From a checkpoint of a small transformer trained on Wikipedia: 9 heads of 64.
MLP neurons of a small language model. Each row is named by its layer, matrix (up: input weights) and neuron, and shows model dimensions 240-431. Each number is 128 + 24 x the weight over its row's rms, rounded and kept within 0 to 255. Numbers have three digits each.
Before each neuron's rows, "fires on" lists the tokens most often at its 100 highest values on Wikipedia text that the model never trained on.

fires on: " was", "ic", "ac", " were", "it", "at"
L5.up109:119101114136157138102100134115128125092158150114163089140108123150117107114116140114130156063103148134118136164136151142117160124138083117136128066097088123146102124130132141174148072083123137128105139159116113150106090107139161108132185173134138156148124134144148150087099122096135149099113124129152122106144118161132082117109129128116150120156114124111141137119133120105148122141108136101141137123103096083097111140154112128170125156107134135131150128105142108147133103154133118081134072146141140142109151097135147115107117144116096120127107134146185125107147143103113089090

fires on: " was", " K", " were", " H", " assistant"
L6.up1163:143106092162144086125140110114145182094161101126150152114128118123136108117115129146103117113148143131154103165110090099159172103164075135111138141098089128168153098084149187156150122143119097139117150112127130138159101159092078121153170146132162135153173147076136135129133139173185104126130118126133138137123125118153120148111155128110213153095123140104140109086135121125166091168130112134116125104121104074105154141142133132148142193068095158144121157146144123170099148106122145144141136114117120157136146135133110119140101094098120136158179132135128138149102142139149130130

fires on: ",", " a", ";", " M", " the", " at"
L6.up884:123127127108139169118160109078095157173127111113157137103149116107159160143138110119136122136152114149139117124101134186177165117112121149102138131120129129167079126091177139133107122128120118155107115113111132133118108119079106149160088110130113136148131075118163133140134135099147139097124138120134126128133143130123108127106106148132100172159126131108155091080113108094118155102198162112160092112133099121124107093130153156079121122099104119098124129151113118179131148089131074125158149134110149092142098125122127101123090157120106101135113156130094101138140153190108122122

fires on: "-", ",", " ", " |", ".", "\n"
L5.up7:126116132086109128115134142198136134173162161128169139166133154166113115099145122113121127123157095099135097148152139117131109127098104094112125099134110139133094130116127147130109122082143089123128115099105094092146098142079155139142145168139118136112152128106141145152134136140156149148104111161112114154119091132124112149149095155125126149125100140097088119162165109112177143095176168117162095082143168082116115133147128108147131144134148136137130180151190146119154137087124132139131083099097152094148116099096190155131105133144097090145130126083163116131141093168139140121

fires on: " ", "-", " as", " a"
L6.up1688:128112136128117123147126103133122163163164133173107103118114130171099107150140134117164159084151121133140126077161109163102116111088124123143140132097127157108169087160140119115126137086109142143125120095139105097137156087118143126122140142110172136156106103123129121137086155124116102155138119108100147125141136126109152129140121146091105057128147156127126118130117152142160153150112143080108184099117106156177106118122113145131156177082132085114064137100115150127125135097106162122200111150112096164170113105081090141095164150141114109137165152124139110128159135140136113125

fires on: " ", " |", " (", " a", "4", "–"
L5.up1390:130109152146103104115153103135134151124148130141131137120105096125107156111137097133076160104134101093105079114144153079088105145151108122151167127138166169131117147127147145128091123099114134139126110113052131106129155115071139147123150123149106122144141132136172167115100155126139121138091143135124143173141139129133123137092170142131136076109108173128162123088127177139119123100155117156146159142105155133115133124138131150127119095130127059129145090164144157138122098106133127125102106131170103114140130062181118102167156138121093099119091141112135142115135135167144147142

fires on: " "
L6.up1528:141090157168131149150124101083123173124120115111163069107137100129137184107111156133088161126153146108125109133104157152099117152114125121144121127122109128127133124155131085110120114133119099119117135125150145128096115162116127128128102116161146140175127090128155124105117138121133144132192125190074133134152113135087086136109114140158122104145131110083103117137146139125114144101156144133113105121063089121112126144135141123158128138175140101127151138159135108080164131108151142123067105133144115108140112093126121091140111139102173105136095116087138111136109133136134187142

fires on: " a", " |", " at", " with", ":", "|"
L6.up1522:113133099116145129088157119160157133156104116105144137092108158132146146077098120132154152153115112120137125063128139137090105141113126140133121112126137139114088117103110147169145150127111140165111113122110085118095136111131121164141139094091128120083148083112131100136145159123174131168158138120140113099174131152111090154154116120155123168133118159159159125113109127110095173093138154165149118130112092163120175143142136143153151123149103140143117172151143135132139137159112093140144150053158113145142169133118139109119140151137093082151093151157158124149111109125137123116

fires on: " R", " Sh", " S", " s", " B"
L5.up467:160078147131142154095133105148125134096117149119096103139139129109113160109165091144111152107172125102144127119138141150151113130155117124121087089162181149115126123162080100131127151158126163121089116118140109137135120117144122124106155146128110100147125095153133117154080108111127152161138079122136115128131079129087094136119113140149140124091155143081100188126137121086118167124140191098138128107090130115177106103117135095130143140117123129121100193121140077113106139120118044159117107119121113164106127109130099149102112119138131127136161162124157168092149105159128130135

fires on: " a", " as", " an"
L5.up1092:142089134113131132164149089138117136147125150127169125135090142157113069132144134137158115144125132114119097087147105176152120126154137104143137141114160152117118134113117170123105156112144150147149054154125134136124145117130170105126108095136127103152132101116110123096110152128121117135125113135119141139119085089113102079142168120130119130138136094148128104082078117154153144131113164111104156117155153148146102119154133141113092137097123081143128133117130106131089085122145134144128132155105168106137141106137171124108165168114149137137177114095123114128139105099148144115

fires on: " as", " was", " is", ":", " be", " that"
L5.up537:139121147131107130165148130077188123107154122117128137086155141117148118130140145130142133121113122130115111104116162136107094118095100142097151108097142132098070127097112114122148138128107151167104127135128128146124120119140182125166141109169111118154103153167110114107128123102091107122154086166160129149141131098171102096163170124132162121165164102118128124130084160129132113145123106080100119129135154136124139157184160121087089090162156126147076152112136118195102114154161111118122126150171160121161112151163145101091142154136088121167136140086120104118121138165134137125

fires on: " ", " and", " the", ")", ":", " for"
L5.up1831:123158095136156134115124133115129136114122121177125072121113121142139184120142143071104158134118114120132119124116182103115089109122086114135133148143154119116134145130067106105176126174129141117114095139183103117108129148146138150140127125124112108144131146091139111115107134091148137101142095122125135153135155175136112130110133086137180132143116141095109157144112113101163152118146108094085128147113132113129122102121123136125120106155136110111161111157142150122130109099157122113145132141180105113135170143128140126104148126139114162150117143157120144156095127115125132115

fires on: " which", " that", " It"
L5.up776:122162144113086142114149166154149149118146093067139131103119140126120127093120084077122151134115118099142114101140124105106120094139092107179116175100115141123120082100132097158080173132164137153131103071139147150152137119126149149115106153121125114140119126117116104132123141140103129139159120154124152147121092117046148168128113096104145120090130153097124123159125128133094163090117149121138130124092128129113134147136120082085163090141097124152134095169097104152113107134124105098122160161148144103162115148113138101136117104156123136112153107137140150151129144131164143140

fires on: " D", " was"
L6.up79:160142122135115096094123154111174122092143104106132144128106091114111129109094135124138164169139136147172105123121108156115127081058095110159083131133102162093103131108087149138165097111122133157131097120134135113124131143141121141116183126160098124102117107152117103111143113154171109142171120125169116132123148137107137096158125107096159088116140142108130112136119130170103143112107134118131106137101147108131106131154145120191089122131132096163112144114135129150148113142136133140135124102132153115153116128182159137140161134148129075140105115105161138123111132148089150122

fires on: " which", " that", " and", " who", " also"
L5.up1482:119128111097121154207111150144138139090129140112090128081120093149114127130123130081152151102144115133133115138131103092161088139136100113145147126136119083135132143104164124134099140146157091153162123120165098110167141127106172134116084069108129096094113091115169137142095161163123149108132098138146135097142084120116107132121119118099140119110117111113133110134110161185113120130144166149158072138109175120155107059168096158142132117121090128110168116141113134165162166179159123093130155180143107146154163124122152112138138115082101101142103148104137152149151088128107161146

fires on: " "
L6.up471:083126113145116119146128120104164141101145147118118086116106101083114110088123117128139141130100142056122140147155118072074150119126105131139108107112103107122133115144102121116111127133117134125161149111167121157114125141080154160144132129152101125162119121098122141124142137099123130121198151130117144151125095107139142122138186108152132133126140139116113111133164157131084123136112108125129114129108148131174131122117143152125147167118111116131111147119117117110129102154162103120139121102113096102163073135128105121132104159154127171126143161108138134103088110116135147135

fires on: ".", " s", " S", "-", "?"
L6.up307:099108144123109114130096118111116148115116139138142093154147129156151120138186110130138130107159151112145155162138155099132095103106140116110088138156039056092118159118090139111122158096075108109186144159126126155153136144120159160121153111158159120154111125185144151130101143126142134131120128116128136172106123114126140125115148128117149143161170175102106108127140110110107161094136125141147194175145152079125131106196133110122155120123120168120126084118140101123103139140099095150156132118111166103128076165092107092117100155136111101129120154125143110124113140132152144163

fires on: "-", " S", " |", " A"
L5.up660:110078122126126124104112131166115127136119113113153100152149172113102147154115149133126144123103133121137105143138153100168128116154131133132103119158135122145108087131095134138122156155117119135149143155159153150137095128144168140119187137170128103167127095139121111190105111132141098143156104129168104132113136106128164096126130121113159156119127131152114138122131154127138113117119183101166140100107152145154102149109127124132124138140158173153129132110112101131134142098133160073125184085128135118133128112125159170094140114139121102147137137093141111140121141143137160118

fires on: " appointed", " as", "%", " was", "-", " |\n"
L6.up1197:095149142140100124100127118102107141120109094105171097145117134087104158116113119138146162104127118149165084172143163133133118123159097108139112097140144131135111131109109141158109085151157154133146121172124109159094086123138127143108159163118128149156079117130083108141125116153171117108137102162132117113118135121088144128091106100116183112082105121086130132160137153157155064160151138088137133144101123109140106105124115138133067137100149147144143153133131091128135108143136142141154166126158140108120123061139125136122139116140159148125144177142141141162192107142072125141

fires on: " |\n", "-", " June", " north"
L5.up2254:130125092153152157143138144164082111132165108127110148105131150153123093105066150145131112139150114137144130154129114083101121109135121143132121107105049137173123137152133113123145154123120118091154142090172134124130193136113132133113151139139135102121135148137141156099113150150103150162112135164114109154124148128116073162125140156071133127084064133064139154152153164132111112110139122132152124120122155153144121133156103113131111111118124154150157141133103153123106103117131112105207137115127122111166166134131160145126150149123095142086133143108096111122136108098136097137

fires on: " ", " and"
L5.up2163:092094125173134094104133113159094071147114149114118091157158108121118158108119136133083153159098137137121121108107101090107139083186163148139117159120147110103146138137162091147089120117118117123052104116149158124132146152108141106126113145111098079130132153173113123077137112117154145137154164133138124082155114111099119110166138129142106093139122117120118143062169146109114142148115113147139124120147139097103083108085152090115102119144130114127148144113117134105158117141151151144097079110096169161131135142143145119136111156109142151137130116137160086125150088164139147109

fires on: "0", " and", "3", "8", "he", "st"
L5.up1231:124119125165089143178115133170128166099109179176154166121102144172096121119148115137117117082135127130139109132123155123064115088108161111138131135145151103133112165129143161119113069081116081161122164114161124108114103134143144145092120161166147086121105099098108109202130147107113136137135137131104130115111130176141135148151102129092179128131147160149133125101099133123119133127150121195121106120113117108131138140126115182141105101114106097126122154142113156120115115102127138150076123184120102155137150107117149117129081130150150153145105120120154140155149155095139129134

fires on: ",", ".", ":", "-", "C", " \""
L6.up542:164117144120140131127073084124128111105138103137100143110133103141130143127158144102119127099120136129073128149130157055090118108165119119088118108118133133156110142113061126145108139096117082140117123123119184165157117099120125147094124091144163151153150124192139135102103112169155121130122125138056139142103166150085135101139130109118144117150106144130134145131104092106125147107130178101162137165127152128105098121121119097158093173156148158112130117134085136124156156149134140122107150110109135141138115138063110158067099121149121121148121115085096108143131116133160145111

fires on: "-", ",", "|", " of", " and", "man"
L6.up566:141148104161140150101119123136116087147125102137127157137164148147109123062165130140098112119107097108090117140121133100102113161143143129140110112112151112119151103122153145155163126145116098163119143113135133142139081131083140133126111132167122126114137123140138141179149109125161141131106123166160143140158124128067117133117137111148134090117093140144151097082126100130175137158134133130113109083166156071122140114135129116112109115115125072159151145099162125146133108142154094171140131107095120115117115163138152088119161147116099143110148131113171136130178160131112137104

fires on: " H", " from", " From", " to"
L5.up1458:130121133128144134076103098100201144122137094134101141112077121098122119131161123143104152111121127091103136136145126125132156113144126132150073142168122140127132145105095158116134138118097102111125186063147127158135080159129120148118165143135121156114112058132085107113064118116125144137127114150111160128114157162112155125150101099182141127140148171146119161160134132119105125111124141146112159165119115129183152074098105128128177052138131133140074111139100149129124151139156135136181142153130149102137117102087105147128103165107141091122105137113168145135182105135127111139

fires on: " which", " that", " to", " it", " also"
L5.up1864:141132148113127158095147132137169167081137135158075174099145132188112131109086128097150106115138100122098132123118123144083115127150112113174135136074135121071104125154134060129114173142133145102115115144137125145083143111149171151123113123141137149153142128136113126132109122147111133155156155122121132156133138100096097118149159108106072112103163122131076127117126134117083137136123159086151141103114125161125107128177139089111114152141147100128150120152115141073122130088098107141123146144159138134143145084134144105121158105149132130182181156101146153122173129122087158117

fires on: " ", " P", " out"
L5.up536:138083125122107143188132098123142125129133133136112136113132165101073213107099117102140159128119082110116095067105095134122105142147151097157143150141121089099141141147109118088134146096131109117126131150117112121107130130099131154160103123122117188165135106070119101082072127104132153103156115162187154099122139125117132103156109123157105116160150108134110113156144106113134109091136147143097156111162115138143122063132132147132148121122148137112144147137135156134125115122144126145134111079148121187187133184125121091131108099135154078139127111111152091115121144124127167143

fires on: " |", ":", ",", "n", "z"
L5.up898:151138110100142114079110144130176110144150112153131133161161120155164067128120143141144156139163109105121099122158091118114129120108138136150125098149162135116175123161100131140082137147132106101137131114109111068102169130190139117148110121070117142112136094123146136132125139122100113122144144114138117126143140118107069095116132116134119100135133128126137125101143112159146154152116131131156104112154104125076114102121120114127126097116139130136094148124139119104154120152124094154146097142132108148143123137106123114133156136147095126130112140171088118169121132073110140105